Weights of a small transformer language model.
Size: 4 heads of 64 (1 for keys and values), MLP 320 tanh GELU, 4.56M parameters.
Architecture: LayerNorm before each block, learned positions, biases, tied embeddings.
Training: 259M tokens, 7905 steps.
MLP neurons of a small language model. Each row is named by its layer, matrix (up: input weights; down: output weights) and neuron, and shows model dimensions 16-143. Each number is 128 + 24 x the weight over its row's rms, rounded and kept within 0 to 255. Numbers have three digits each.
Before each neuron's rows, "fires on" lists the tokens most often at its 100 highest values on Wikipedia text that the model never trained on. A number after a token or word is its count.

fires on: "u" 33, " and" 23, " he" 13, "hi" 7
L2.up258:116149094148130156092127117110108125110145086122105127122130151157112142111100141070129128145069148152094159129127098145122101119170142142127114172171150111128107161119159120097124177129125122178124126094142099133121201143151117123133127159114124121141138138142129153075132154162132079143118131120142110125147110110080105152123118122164109131128158121086136120158138112117123154164153
L2.down258:171148110110133097134176132130082113137115156079152079110112104160133145089092104120158140104175139111154127082165140153126145127122101115128117125159157128124149111124105111083106135125139113088120149100128072130116135121108160127148116146111140133105127152162153117159078104143144111085122148182129102127131153137122163106144148114127157148132116101082160165115116094118106128102140

fires on: " f" 26, " re" 9, " such" 7, " F" 7, " E" 4, " W" 4
L3.up19:152153099137128115109123152138133135130101128182104154125144129149100128124122124127081129107127128121125113110139100126175121119124148126149124131144150129132082096118124135146189138120100099118156195085128099145137127179134112118145128131147097121107162077143120193154156091135076115143170097140144110121117161080136139143138132154150129145098130116145178130162160137120116125151099
L3.down19:133091102140092106140117161144113117113107126133130174095104174122092112173159109106121090123095118117101163135155122150142118116128158143141094128151122119121123107108111125125158145142114133117134139150132139154134147152143143168123140099127077108157123149147142174133170172156115116158100122126157103079065138106118110130162085144093108153085125157146148095147142101150159108148097

fires on: " a" 22, ":" 12, " as" 11, " A" 11, " name" 7
L2.up254:103093141140135118102141129148104147125096130072102134160174100129113091136139116151126141174075125155136144114111160143092137168127122134112127121110137098131156117157088107141176137100109128097140115110067155127188124132128112111127099109133172079121145154154130117122121168130138153125096129096127125139091136137099147135129146145149126151103151138089178174104110137098147133176118
L2.down254:111112175134170159124177116152146127129128096178124131125122098139140119110145148102131118116161103127162147154120138140142121155135120123122110147158127150139164131094118136129148100149150102103149111145079117137097078146126160166112121128124143121100145084128123143078168148124075135131097127155147146131090109118108168131190113099140162128132135164154134102117139146092141136121168

fires on: " that" 23, " Sh" 17, "Sh" 11, " h" 8, " w" 8, "h" 5
L3.up2:116127133152119156073108122126136106125130136158095148139115135109120113128124115089127109086111136139139147155121119143153109078157093129135169112112118135147092121110131119126152095100141142084132178158141109154116190115142133116104121090182144105151157140114100140124102173164120120140155094125184117128174117096112111124160141111138127165099126125075136127157101098107120163111101
L3.down2:144092119206135092126138129103138092118125127149163110119150133123120146098145129106161146133116105129115155151126162101152113131111121136165136123110100071138167137118119121179137132174102126118159100178124113135119135083125145110149139132101114111156117104158176136149129125106158114112117130099134114127082158140137148119098105178144106074137128146107088154093141067175133147115054

fires on: " during" 26, " under" 25, " after" 23, " for" 20, " before" 4
L2.up81:082078129119122132088103108101128157140116108115079160127130131162138110105087148130141123139050140151145119134137124172167124160150140140112151138094075142148130121136122108139139156129141134089113120129071134123132148165132124158131109132121135075120150095145147122087117171152109077127124107120160148144124138127122143133120094184138107144145111142118112143113157117124135162158138
L2.down81:111137112177167171136112137136102092134132136143140153153104134142115153107109144085103084148135094119127132131080121164092112144137145116120138108148131129139122137093105118146150131121161148137128154113140164135114125149148103142143085136118153107152116103161085181113128172104137068145123145131107141122086133125115133120141123121091121122104064131155111139127167192105174149112112

fires on: "ic" 41, "al" 10, "an" 10, " (" 9, "ar" 7, "ary" 4
L3.up75:143121099123114142077111118138109144127131125116087109134114176095130069088136123170117144170117152118098166122124106135142127156141188144144125153119130102121124117129158119080153152128137112129133120137134114113148112130129115130123155124124161093128143164166148139112140082116134117134140142147148070137138147102073094128121104109201158117137098145129125128133126135162146148162124
L3.down75:118114127111111063170156125144121181134130142114158154135096094152122118124135168168110094166128154157127130139106108093134138112155115162116079138102133118117149121166131194117115129100131124145158158116102123147159125119122111088109122100156081072096104124134108152176075089155158128131144140151132117170114123147126150102128114134125127145122136141141114154129154172105118117125127

fires on: " se" 20, "\n " 10, " there" 8, " Ha" 6, " sl" 5, " We" 5
L3.up286:126082138097133152125130115134145117116121147068083108152123111089195107126122117094130133154143133143190086137088091116107113137179150138154142144172145164150078203147101120106157136154119124107109117113107124144090145119085124077110130134141156141144118110109100148162113138160130144136128116143105096119147136122089173139093130104106089132100139098100149129111120115124144122152112
L3.down286:126128121181158118138125102178116129159139151137162058141145121093132137128181079127109173097140120107156133126137112092100116128146130101152171126110177149150151135119090144134133128116161114085096096153122117111140126054123123169149142116126129122151092096116146116136122142150086119164161127108150104118114129132123138131131126146119098156139170134089105141097158171098101117121109

fires on: ")" 65, "\"" 22, "%" 6, "\n" 6
L2.up90:159141112104120175109128145088083094118125176096150114109121161120152124099162163082138111171099149092119082124165100134167126098144116122160157137096126134152110120131133130137125189133091138130122152096140124140138117120120124113156124132164129086130123129176145167109105097128115123122127101147162109130131126140133131144125122145148097136107157128111122110189134075131060145142154
L2.down90:127138084112138143176135149135122123138135116136124116162185148132084131101127112151134168103149145142111144108158112151177149136115145106121103119122083149129131154121102137150077164106131121136143112060154149123144117112132140127137123109108116065135148109139138115102156157099124137107125124106102140138062063153124150134163157088158159134134127144107129151122142105111131174131161

fires on: "′" 28, "″" 22, " ISBN" 19, "N" 15, " ft" 4, " were" 4
L2.up276:120148123092097160098103126115166154101105134100151113121081131120075121158194117176091129137115157153141139108146100120137124133144106158171154123150120075144159140121170133108136104094107116141147130154149117094111153109144136124165162143124161150081084078137134119129151139112125149135126132072121114140136127084131104106110121136116107146167134148126131157153123134076109119124134
L2.down276:139142136117108118094115116107120144115156145131143162100183136128104137123091136094160132119134118140100104168138114139094136099171112116151130177107159118149093110137134161132120120071109190135141087109111210146114151158130129115114147131142128124107146181142176131168108135176135122135127120129097094135147140127073131125096133176104118122138185143165103153154120152132139130118156